Weights of a small transformer language model: 6887 steps.
MLP neurons of a small language model. Each row is named by its layer, matrix (gate and up: input weights) and neuron, and shows model dimensions 576-703. Each number is 500 + 25 x the weight over its row's rms, rounded and kept within 0 to 999. Numbers have three digits each. A neuron's up and down rows have the sign that makes its largest values positive.
A block is one neuron, or neurons of one layer that tend to fire together. After each block is what it responds to, as a language model described it from the Wikipedia text at the highest values.

L5.gate7:495511474521496506500502499495518473514473533473467519481523529523521480487546481515466529523476477518540515493476462525515449525506514537467496523512477497524471507480519498468514530489477500475507498530478497466507519511534486523508525538485526514498456480486492490477481476511473488490439512499476538473531518467521497492527498520540529512493542522549482507514555472512513468507504
L5.up7:507504510525504502507506523516539501516473488504523506487490533501533522486534495490476502474493493467480464501506500504502488520498469514443511497508495519457508480501488512480482500499491531536561483490497497517538532508537518511490529528513524515477470494513476505513498487478480440514490484532503506515538529472507512507506523470460468506462514464523536530515505483497523470513518
L5.gate1527:510503455491468485522510459500521493489512516453506505452498515538473522490505508538454504480491538482454484523461538530522487480476511517518508514536500534508465520497489491513496512499523532517540526523481464535510505500522523500537496508479522508499504511533512482479470526508489517479454454530452477529503536460502518504474495458485484491485479502533519467469508485469501467516451
L5.up1527:478468496520507488501498480517507486517532482495468500477529510474544506457506424506516473473469466528470472508523479493512486485498499477514473459460511499542475492511528524479486515497449501470518519520495516496518531462487505462481512511527477552461508468453459479473543460472504517501455465468502519452535537499473490500516443481499466485475517511553507488545473481531563517542463
Responds to: Table cells and word suffixes. Pipe separators after number cells in sports league and election tables, such as goals-for before goals-against, plus mid-word suffix pieces like du-al, defend-ant, remov-al.

L2.gate131:459511509505468477510482527540518538545522522501473470529538490495507478454427511492532528514542534521484537494496503499539543475485492532537472478496480549480500468486512483476508479464439508535551486464492467511467492489480491507542474475542515469512513472433519530488533485475525494492484524500501438530509513514473493498532470498502532524460532505517519486502536507517472447519445
L2.up131:512526518477506469420537497486539469535548532484457495522491457487484525502522509482460499529506492482532524510498544469457524533500483510521563511531482486508442460521504462505468505538548482511501509504458488503530540471476523542500552518495539486526507518539452485480484520547466450476484505508480539494489513487527434513542504499498527544492491481497486571503505503465526496487533
L2.gate564:517460474499508515509488513482491501538515548528487533531462477513453496466485489498513505516512511506456527512473528460445528470512509546501515493541473499555519553540501467491526507469501502506536505487523475512476527510533501492516528477489488488514480504483492536482487515531446467506522471501494495518489482511461483547484492512478498528464537511510503523522544488494491488530490
L2.up564:462518496496488470464518510504462470528478486518526530525530457512515471478510489447518488505510503494513553511454541504529468473484455482522533529531493518550523460507484487466486441471498490535527453475534482516486518518528479527483460524498521537471552523496525552481548530534534507510461485522479462465485560487512545458482489469495490495528453515528490459455499548473520510485522
L2.gate830:471508501531511448528449541537471474471520481516488491533503514552519469519474558503471489476468499522488530493491543531470516471521508516479521532510505473500533498514540481539522474459481495507528517495530487484495503485489490489531503468540527516509482564496475484511508527485465528536510530454518450483518524532513514497500500506508497492532539445516513469516498493478526559513515
L2.up830:452533500522490496515504512514489476527507496509504457487482472556498471497519534490466540459501518491477474535504509509461543522518505514499474537472492524541504523509484471516508478492537475517550502490531528522487471455489532488560509468520532536518490545490473524464492492455447499499463549453487509522489488502504486467504490457486512523548469491531469476522508534475452535481476
L2.gate994:512445517507511474492489479510471519558523517498476522497495496445495496460483505474490505508514549543492528461504496516530525521493522459490503471520488516494531504488527478471518472505510448519453505472485537493500480544504510528492512517458535529535500503461534518471506499540459546447472504519478489455494508471512460517497487496497450506484538514481510507546476542540470479529494
L2.up994:473495490499529530474457522519508550473491489513472457504526484494472491487480540527518526466479550457458492513520495498518540459483477496514511523471475491531503473500519465468471513554499544491495488516478466482480528436530475495493534482507546519490516517454505485502489545464457523520494488464499468456513455547487470490516548535495479489527501479493489518496514499455551460498543
Responds to: Mid-name word pieces. Inner sub-word fragments of proper names split into pieces, mostly foreign personal names in lists and biographies, e.g. El-en-i, Bur-k-s, Ban-er-jee, Ar-ang-o.

L3.gate163:451523448504467492476499515555482474535514443453485473544480474502490492508493509494481479463535532520526532508504499490520496518492521552506530548462491498486479492463556485507503485518509489507529520490492515448529456504503563499515508507534484512517468481521480521484478515453500487501443482509486497496481490507525518477533532483501492531500463473497511536518474522491504469475504
L3.up163:455525502506501522521480479508502489521483524533471477509517506476495461492490461474471460572509518553515515501474502461474498504481500470522502496524522509483489477488451460533526511523548517510526478558517487494530486471509530472543464523498514541495456490517493487534481501494532506484528493484510489525476537467469528549506503516494495473546487540541510505482468529439522507469490
L3.gate224:521489529498544514486501500523506537492499504451485494492536535473492474484500515526478484514501532527526502528539509551479503516518464491522519528503471512528467511507522471509495490493487475522491455526541479494513502504493551498459483531476504516523502499465555504487491472468506478493481498530468474460527528516501449498509471522494476462483535469528474506502497502453527489479475
L3.up224:529493497498507479515455431552531557505520525521523540528535503470516484521516485464516523525531519498506536493515513512502509528494466515506527543501500490509488488491523450548457505544478484490539500497551489520495520524467559507476526506480533521476426500474494525543522517491492520531469458487497501497513524478541518458519537530491546514482524492541495461542508512503559541492489
L3.gate305:489517497495443492524468462552497507521482477494441496552525466516518494536499485494547533520520495497533511543488503478512517473499470501500473522456517519537507515473494493513471489521521470502460489491514487475471490520490532535528465454550497485518461524499473496494443482450488501495486484540496503444464530498529477504484516524508518520546505526469483512509548515516483513455484
L3.up305:471471529468531457544515429506512502545504542487501511449516499497479472517515453434450486524482496500474475506501460478470460504476518495480551504536507485508496522514506515496527557530497511443477461527481492538508516502517492468511495519559452481505475504494474516509498455509474550477520512547440471547473486522503489517453499505512488463526492495485504522484535486467465510493482
L3.gate827:457449486499497521476535484517513484548523560472521476493477470524528509494477489485514510564500529524443508514447530526473509476477528498551503520500516527526517457481515486495547495508492472483550451542507505527495504491512472509554486494532483528518502522496504535463497514477468506471517522528491464467453536523482537508479484496497508534507496518464499527506501508509530494533499
L3.up827:473493475520541491504530466508490487498479455501466496575535482565501448509445496521520510475527501519531530459463501520478528453469526499514506524500509503504511536479516510518451436494512463518511538532540514504474526462494491542539499525498494480475465509476507466521530496514456514500477479498486516486513524462520477472543504517490497486515508539518486519529518508530553520482502
L3.gate1131:470496516485508522507516482521497461513512493504462468538506517495508513487468519453500550505516508534500518460499491509462533505476527550517530562542547537510504508503518487565515509445497491518501525495552506478493474498540507495512530483538513516509506523522466481473473541493489523539497454449540487465489536480469533508533506482463500469526518480533534482497446504461534465490537
L3.up1131:489489482532528472490486508487494450527471480470506489566473504527553529534466496476523521529502505530456480490464523487461500462517476520513460554532494533543496477515457496535529504508531465561514478549525520513531497526515510520527507507468497507525518514494476498473514534468485495520489456468558495533513532534469515484490530519466496468520491494540538511549453497483538482478526
L3.gate1327:483521524479540504487495465482527477477509500445520505500478489509501533470521473480487497511509497489508537470492524495446518477473519498453493546506465488487514517519448497535537473509513502456508522540525485522554523518540521532530535471493541485526506517524493529476535522478495540515538497483511513522502515474533523519497503485494500564505476561552504483479543483453530464491490
L3.up1327:485532541460472469461475527505478467482504506474468465537429499533482491525451518505521485538512525527446505522463480488513449475488464556528457531471496524526497475459518469518522492524526511516542545514542482486489459485526481535512478450463534544509447497507530530460549506533517514450532509466500502502516481522517496457490499511518524479516495489474468506491487547492549501483535
L3.gate1339:482486488501463502487502502481488479484521466467498540543483480525488443510472512505541492477479474463487503485534493528462539484496509532514526531522479495516475473518529504537519493505480482482485525522544518493482458430475563521522528482490527489465467519499543481444527486518433526502519504463476531466507532496525476504513475516458498515531461535506514486532521482481458491502525
L3.up1339:469523518518465505472519514517510432482483482474510505511487507472503548469485522463525492540533558468508487459472496462507480497526482497507509520472496518442541497504506507482500505500511487479474492505490495495498440515526535504499543496544517487511496542512480488484462539526486540491525436485539485451455476530463486513526477461515496483495485502497505525526513479483507483505529
L3.gate1772:432515488504540516479498487504501480496500496478515500418462499499500499490532547479527506505544481493536536520494471506481500516550499538527533545525553535470479505483495459482532511519522489489506506539476474477513518541469568491525524512513501561526466512488527497521524497505475514504527491525508464494520495505486482515513523482518485526491507485562493514524494501491532499489504
L3.up1772:510451489486483464496502489551493504519518490458448513474514492471519515480474466501508486496562502503501504511537504499469463476493464485468506524553534536541486500518465477529459446487480543481498506502530532515539475457471563479532466449515472527488496537470474462460484515490495534514480504456471470481495479500511476525493492541477513536522476462499485480477467495491503518483462
Responds to: Mid-word name fragments. Word-piece tokens in the middle of proper names and foreign words, often in tables or lists, such as El-ton, Fau-zi-ah, Na-pi-erville.

L5.gate13:496467537480509490463520518449495478524518480531512496455521501503538466488554502472485531520465494484481488462499529522488538498492521514494475503473481504506509504521492534502510508536481503487520507473508500477490512478486488532521536508549464483496479471513526474511516543512489467470545478492466481498479467463479540515514471505546442535494471525501537492486530513494488512510487
L5.up13:519501507522493502499534517537527510503531526468490516458544511481479502498502498484523463495499521506502504464478513540513494465519483549494498528464477504517531451517456522509513491474517451512474479464509502528447469498495507504534521481560511460517492450524492497522490479529475518518478487476529496476474473511482499480526461547473446525468494500508489507487515530499513514511508
L5.gate940:465499530464473486486528500537497472529541511508503500480507524488529511500562474531481507511487503522563538500511495473504555492542517505508497564525467513507503504554488502511499531518521467490479496509533524523508520458473532505476487475492471502479497489488514507503517501509503517520519454503517502466477442489502507459502439480497470504505501487511526461490506448474506514527499
L5.up940:493488540498503502482543490501518524489496458516468526476532524527492472475471488471513520482488512538483556472524476473505506529481451482521457472495497495485472533513514534516525479476506496486496524526513527483474524465501545504485525509477500471515499528475491486453476473491530503498560486518496449500541530500445499497500520495458495489502501487505504525504531528470492506457454
Responds to: Sentence-initial proper names. Name tokens, often the second piece of a first name or surname, that open a sentence or paragraph, as in B-en, Ch-uck, Steve.

L5.gate506:486484523481526490447526468471515518513509528530500532514486525499434529525516508485492508506498477495509524481518497534479514495516541479447532508536504494484533477492522500534480508527491491524477522488505460468475492483500483488506460502515473473542500487464515502519530466536488492480458478515477516524475477513492520535469502532495517515473510547497445505486543529549494505512539
L5.up506:551516530472552476467478509468520531495488503498489493505471553470484511527523561462515498463498552508529540461480520478519491526469462481504556493499526475485501511490472534538502504458507493489500490485464499466490496509507478512471472446527467453529505515500482498493492500488527546544503481482496489486460489513507545520538540510473466482525494476526509486522496525534547498527497
L5.gate2041:479498448514504545511486487453509533511518545520524526494501512513505493487487507481506500453481513488435477518510495562496493466506439475455509485513488485463484499532517482470511518495539445513534501513539491511479505497477541545468517462473496542542518521494530491444468465496490531544475503498528514474503514485555509482515451475491473465500495489504513489528515515518475493475513
L5.up2041:501489511458569476453468462487503538498470469530504459505527488485539484514508440498474505477480539531523528474468507523472445533480487511487511468508468469532511528508514490523510452533486477507465513455492540443521528529494494546526472477476490475496525507564499524476537499490509449475509490473468496473499472503458500516523497486539494470526526526528483538557459539539529529500477
Responds to: Sentence-initial subject pronouns. Pronouns He, She, It opening a new sentence in biographies, right after a full stop, as in "She has served"; also who, it after commas.

L3.gate342:448485534499523484475510443505511466467498466482507523466469483468484466528492494531480467489510482536523455522495543502443482497495472517527495532470511533494468500468471459519465527496498509481475460474508457498554469462510496491495521469481507531520468493553506518503482481489500479499539525499531498495475457537524504510504542497494489528521502517524532525489511501524527531454476
L3.up342:496508499478510538537491470481476505487491482543488522499486473465525503488515536508507477500521471483531483500514496468528486504508496517511551481429517539517471518513524527507470469480528522530486522510496465459524542520514482476485470479538527466477495522487508513536463487463538496492498469540478452472521510533497503492541494481522490536530484507502499543534485502537528501493476
L3.gate663:503510488518525517515453515511483487524499504467478482488447500499529462484536485531474484506454488501486482511472472514522524483494488466518501520485518477474462488523478473515477520518507470499502500480501495488488524514481498495519470530542517557496506464468481481533491470447471481507478477490540504488505513491468521510478485544475524522460516461476528487540527513553548536515539
L3.up663:522467459513507462541489488461490512518523480487523461505507457503500509492520489497456545464518471479500514436473487475526475498485537468454497508472492440475543472521507480520491557504519500464519507506479459467524488482508476452478553513525486472528485529475528507535515516496517488511510499463551479480488489507488488521533509473489456493483511500511492509532505478523501467510482
L3.gate762:499472497504475490478481442538531478544511515506508533506526515527471476449457489473483467472499509522501539475503508500536521489494500515500490482529508463518539536481460455462480453486485497531515518526483509522488479469459484505511538502513516525496455463531512512502514462560537469518497485484472512489483489514509535468504457516484462551514456519496519460481522556478454517553460
L3.up762:489498519526466505471491536524521541507530511474469487522498457460531513475494512495509526476522527501518496543538502478528481478518520480491508507523539536524460485466501479523486505452507457490508536512534522480455467485508528473546506524526483516453515460500500506557460522535492503462511494510518501546523521511496545496487510535501467486529491464490515485544485487511504475534513
L3.gate875:478476491480481529508514533538480449554475475486484525457518463464527502520475497517492458501508525485494494533504505489487492483498526476492550497477498463479474474522491488473472468509479516462467508523502477512478466493504485526480538551483473539483484480513470553484473484550477447449489502552488527463508484499492489461460526519547514473531540492492467499467501509510479493455490
L3.up875:489500480502550491465517534484531468515481507489521479523454518460520499537499491505450548477506520541537484517498526537500552464462521512495462485526512463536510521531463469471456454508511474525529516513481520523507533507511536456484468472471502527511514497499502466521502522474505498506478526516469495515492502539542495524498519468471500477481489469514518465500480542497515509473477
L3.gate1311:501566470459492515515489529509501526511505521455525489495468546480527475532491478515516503503475529482522512465493524523473468494543535514481514457504524468522532535479526488497530512503554472500507518474482480480497518540522536456539489488513513505505524527513532497542485483488482511495487467487492495480489482521553486468514449487462506493485489521498503524508493536551508471533529
L3.up1311:503482534517505464481541467507538502517544482489490522500511443552506507487525507553503528466533525498498504485521499469522473489478475493475456499510494481478523487495474519451507496513521507492424496500470466488479496476504527486539539462473509526520489496499472543480514515508516460494488505503486547530520467523541521504510508504489497497451500540512514449502505487514466534464476
L3.gate1476:494486465506507524469511514493463501517507532524493492511461472500523549456489491506466505528476503541471497537501519488526497501481537460539457486460466502549489545508508455512529471482474508519506483510525482561487469523517478441532549505471481516485463518503488507472547527474533552444492510510521477545513545472492540464481510510511475538518520464496537500543515516496516497474504
L3.up1476:498460526506501470508518538506541495541540538531498500477521507472514510506459480524527530466508508484507510460526485500472523504484479489505528506539503486548497527519481505481491492506516460483477455528446513454490504513522496432511522498518543543506517501504489530511479487542477479490539501528518465530490503518534490491517510529541519500528498531505560484494500505514504495502525
L3.gate1917:473474549495482446466512487511514461541521471495517533517502489497471490541504527474527465487511455504522528496484497446529473541494487531495495514494498485526496516469519486504468486468477482456483515519491522474502472553463498490458485479502482505513467520495470504478441495501528519481521462460508495487474500482505489471497507524502520469466522518524504498508544503561493488488479
L3.up1917:537495485504498507509461501488504464520485510450505498480508465499517523536483493561518477464504493490481486531496480473500510522490513490523494488500460472524536491499523502485482512456463444463506513497500484513519504520548540527510527532516480542511473490485534531494502495489464478551467473508513507497507499507447522473548470512483494503505514502485515516549523496487498509510457
L3.gate1985:500515531521537512500482482471463460534493489502526508484482449542540452509446487513519523521515518530485513486517471507501465497459471492481509473515512506509540513511444470458482498520484508458478476535482476521506507475520535522486463529479498470519439472515522479502517557508494527490483513549541504546498504513494462523466474485483484488466543533447520527526507483473491516474556
L3.up1985:478503463476516480514517497518558505499513515478494539518489493506502500493529480528449490458512508503527481518472543509494488476486477497516468480477484520478483513491460488436504468495506477479505487472488471492529438449508535482470492476487476522457496500516531526501461530495460526467489488486503529518510488496491528457507509459521488506561510508496485515493494510493465477494534
Responds to: Table digits; subject "he". Digits and pipe separators inside numeric cells of wiki stat tables (1'6'.3, 16'1'), and "he"/"He" opening biographical clauses ("where he").

L2.gate459:545496501521490562492508468526509486524508484492464472540478469549512488552501506539534546505484476519498546497486510493486482503509525506479502520491507543480525493549504470560477527460524506475508520454513518459490477511507492506516522510522454522507491548471491521527491497526463495520527455475503492479473486518462535460488486488496463491545546518494469490536550515514465450503527
L2.up459:485514547512500505540541462501496502531546522472483443456459505513540489479515480536533475507500508498486560468502538460485493499501516476470501518526485549517468511523462491528521450518512500513530531512533542517530440479503486496528480491485487545528462530491479492473472505524523473531536482468539503497477528451465490524529453506507457520568506512539525446491521513518501511497470
L2.gate907:489480522528486529468526551531515537499516464500444507542497516484507489477482516510482525518512506525439537522504546527550501500507504495535440521508547507518522469536538454542495478472518509500518527524453443509491507499495467488512484500524463494528458479491536528498486490452463475467537483490486501554507480541521479533475515450503507527499536502499506491508541532469460473509511
L2.up907:489529553463531452517487519512468520512503530501475481504475505463476522509477507489521486511477490495531538490469458509491542513485534493516524529509519482580532494496498493474521481504473473469513486537525523532477541543507497537462464507530536462459509488485561541480536523553519538512488488505523542474502487514486470524525501521525477485503529504528483500445521523544566518534506
L2.gate1587:509504525506502516476467476548518470493518491493516470506483511529475460506508516515508475501492502514522488471482489493534539486488544494504477572486521528508487520524456461558497474434475496490517520493520494502485499521502501454498532514497526466528474511470497534511456500483470542518497460481493440492481476486480472501526444472479506532523512503522519464493538510478502526519518
L2.up1587:477521550531527522459475521507475480488505488505515503519487544533471476503543541482537510491456536522486526487512508525495495551485493518484507518474467533542502487502485516559462490505504469515518534482498509507462487522502492465537479507516489468497507564480513483499474556485484486495478499460473463512455462536443482521521486478479485502512515508512494456485552521478506465527523
L2.gate1731:480498499473487482529537532546472523468491488454446499480500473495484466510478452511501484519440522539496534497491457474509502464494501505517524490474506497489463520477463520534492502506533517493540532506502505482479431484512518484532499518498544527466478506483497530468467471551543476498511519507499504495484522460487514505505476511477512479506497485475505480500499487481511467500523
L2.up1731:524533495505469515454500509549508469479532523526457478475479505543454460560493483487525471494503511518504493517499524466483479495505456499475487467505480524523486469527531497541497504485493489482523501511509515533454556492477520479473526498527487539483505515494521468525476521470514521557505462485467449494505483502503508484500509473483487503527487445479528507462533517465491527489513
Responds to: Mid-word proper-name pieces. Second or later word pieces inside proper names, mostly personal first names and surnames, also places and taxa, e.g. Eth-an, Jul-ian, Ber-ri-en.

L3.gate14:519482515491510477512483543481515524516524493500507461500536482526482475485496516488527467483489456493509554503504522474457536525461460542526468455496509520497534526500511490519472516473502467521502502521467504480497523439516540487487491491537476466472527492485500513509483457520458496524557475503473470492499473503490504511508512487509480477517513534514508486496487461552468490472516
L3.up14:505492523482468552474544515487548459492490483482546507497485526472512483498520536490512500461452475476515453509518470511503475520532473486531459551491481452486510471512546463495534493520486496474511497523498512510477489507486496471480517507467493480514511485444485445498483481556549523479485463456525486467481460458521479474485463460489492512528492526493467512508497503494452475485483
L3.gate93:485477498457440512512559521492508506517545442451509472517514513511481457494531490505496466492471481458537537512486523468531531488489511507523499523532472536502486448517493514499474494485543465478494498472482446511547521534487494542501476522507518535471496485473471470512482439541498513480483460521479500488471494461517457488500490513495540536534485501507508488516508508505470481497525
L3.up93:479472526501522506532497499514495515530533479474482499537540531495472513484485503505487520514552525473538539486514510515519521514488548475494495526512479479530545453489512506524486508534523474534463472473504449507532545495497470516511507484491540487497542560454487527529519504519514471495513518470542510474506480514457505491497545499524484479524515506519543478490524427487531518504521
L3.gate571:482514535476493493465543473504507464492528505485530445501479526523531498498505496545474529492540535491505492534497494502494483537488501482500519528493538527509503505516472475540501490499488453461478491510479465481473497496471527487537468478462481541502508480461515486452487491483441484532479524506491512483517474478518529495509513462506483513511503466520481476527504461488509532465502
L3.up571:512495536444463434534484445504510487500519539471455484482448511473524486496559503496498523477469523489542497463505508512502541484498502483514559521495516485475460492553496506490546519508509484433491491499508501500470467506525521473525479530549510489483510523473503462472507490503474528523531513531523452475474498522474538523456489506514515528471524524476497469484560499493469537506490
L3.gate710:493462558464456455487516511490479486519521513459535513504500507551496510508503523503514503524493540505510517536489525547501523469529466504528483527485512552495500498497479533505503484499494491518508478459531509476519494486500492545525526468532521496490463469528548468489490495559485522477533449486487493490514468483505503530450533472491494514525513478475523465507470498450481490481541
L3.up710:492475519501511491474534509544520500482490442527518535455495516521511540469497509480496520523513493519494496515502512546495506467537514514491514527446501502523523481482510470541492455496454524552500469461554475461512491526485503515497530510533476502513463498502520484489497474534488523541500513535471524494491488530488527545481541458493503539505486540464530530492528469463538491476555
L3.gate960:480539496500444486473532485501500509509488473473476496493487486501470481532526458522467510501455518462555500472503510504519476476536472501507508527515464489529471517506525479488476514528496460503508493519506518537518513461488472447532534449528507470513475516496517492497538448518500529472535502476502529511463495475511491523472477517535489513480490494472472518455480507469520484496490
L3.up960:456460520502505525466482515481507469541535465512498497507483515473531494481524504486523490505530529467513485517533531460482557455488515477546467530534519474530479539522509503489528432536466492487475510514498455528491479504512488529524511511509514470525505462470477519521501472489470539510513510543459484512506468462507546517544511528537520542527503518470487462518499516504512483519463
L3.gate1116:500484507512476506525477479471484455533501486486476497525483530485490532487487456521480496470492501470496465462517484521489510475544508547532451525492514527518518519518509471512531517492470459492526482518503531495505496473481511491503504513465530467476494483476537477484479479527507549485545494469486472442473491515526538521482505472511505537496515521475467506484536486481472487517513
L3.up1116:494478515475485490523504503478493451489534475505454477476463541518481513474471527492499520515510471512489508509451497524505553525504525512465505519493508499537478464499519479469503510523468477487515474525465483553464487453522483489524537521507523496527511531449462503477511491567495494523481495480499492447483468509494550493487501510526504533535547563511501519509532521492500518509525
L3.gate1834:482490554489493454498469513554476468560485473468492496523517436506460481479497479521520497481519434489502535503450507475534510472506507525500476544460442508523465507476483477520483467564510495524529456486525506476433490515505458475556494530527495471494495460483503526513490470537485492504514499527515487542450496483520476521548499523474495527478500457523526513500500445512499505498528
L3.up1834:434524494490500500526546535476492488515508480484501537483537525508510482528532472510454520505457570504501477501481489541503508513515518527521480531507484508502480490543440485470470520515516510474447493520461468528489502463513479491510524497481550486499510517471509531521496481492504506530506504481503516473460477499488511475486487477509489533499493490479521496503515498450484507537493
L3.gate1846:510499507528447452514512510451535475516552472497457463530474467530486475490490485480512502477491524508500542449522542457510509526459488526530540515486519507470510486512485511486483509481469454467531510492455470488485482492469487519510528527497474444474520494463501479490491482538525496545525450491525476478497496515494518475540464499523512505502509499483504471512504457511532510498527
L3.up1846:499528492554524489505482533457491509518501511528515539465486466534502541470479491478520503447554465530473550506478529475479512482483483528494491481534521526526503465494465462539513525538473503501545509539528481527477512473537517549510497517473488522432488510506483515512494514540510478505555478500484493481511526508521490532525534524484510477514514526525479517485514482497490443489481
Responds to: Title-abbreviation periods, name fragments. Periods after title abbreviations like Mr., Dr., Rev., St., and pp., plus middle fragments of split proper names (Mul-lo-y, Nar-va, Kosci-us-ko).

L2.gate272:497437454525457503520506492549525501496503487469498522540492488499519483472462497528517521485488484510512480469517460507542496550500509499484522518531512501538533472487487477511519494518526482457529539489488510460499471472469503508475470426453506498536511491516501519474536487528504464531499508488534506491505488546532494447520451510480500478579468536494507533483508527501491492487530
L2.up272:526522500467472472514524493503499473504468558499503491463452499488484535528541472445492519498499532540460562485483477527537476530504470540469521473482480469491501479507539498533496533499517492457516514481453498516497538525503495463489501512511516476469455463534488509470471503518519536483506501534519491534473494505534497540476506496520462459444458531529562520457517536483540486490496
L2.gate328:497546546441519501472475535484456562494480542536500505498479452491494481534469485526456490489518481508496517480493475495451526494512514509507504500525496449508542479526486503511491447488502522510495524496466464500478531511485492480470494514453487521531524538534513514523544457460485501554480563526530511485483494508544484478518536500467510464505482478501514525492482558481493495527539
L2.up328:479477480463517522461443476482540511514501543530478485488488517498480510481482488494468491514483496536480474489498494504523486542524525533466546511527511492495462501468490549481477482507441515508510475512473472517483475476494500480508512462520504492495484520530469474463547485533510470539474542526492492473475514479498496469504529532525484499483507528534479513521485504535515562501512
L2.gate1004:533458556509543545474506472453485515473515473518485486502504488481536498531503515517499501488526530519498506509453498557499499522472527491475495487478525509487489513476457505461490532476482512525496509472471487532531493505503521472449506533480536473530474497502498496496501486501495518507520527490540484511433497528540490490514455540507460492493522539487517479529514525498514459453472
L2.up1004:528491481504467500493469478485524466511517477474494496523484503501460489551515511478531498527521516493503488465524503515503470498491466497495500522479439490513514487503501488493501450546513503496463536450540523491450515467479526487522486477536486488493488494531524480522516545464489513511490494491525500486531524464543489458507492499515502520496492483512475534496495462480490501546502
L2.gate1591:533514506551527474544521540476489487510533515561534485476524488514482510505493489529456504458487539512470490478520512554494491458483532515468484465483508488472508528490486513553489510495520539467534494455496480507511525474488458496521457462503519477526497485463509478476516485456495477519536532501532523487469500523479523524527527476510535506536514472516527491460520524555519524545497
L2.up1591:488465476528489508507461503500475535515487524511535475506492487497464504510530501493451452450515522491492470502463525512520477483477518477546525483538490508526488507512509508534501494542515512506465511483443472513490497485521500477515511525533512472519545499541520498507499503494498478497537507522528520566479464535533499462535524524504452493530492479520544518532458499506516508499520
Responds to: Sentence-initial subject pronouns. Subject pronouns he, she or it opening a new sentence or clause in biographies ("She won", "He remained"), plus he/hi starts of words (Heim, hiatus).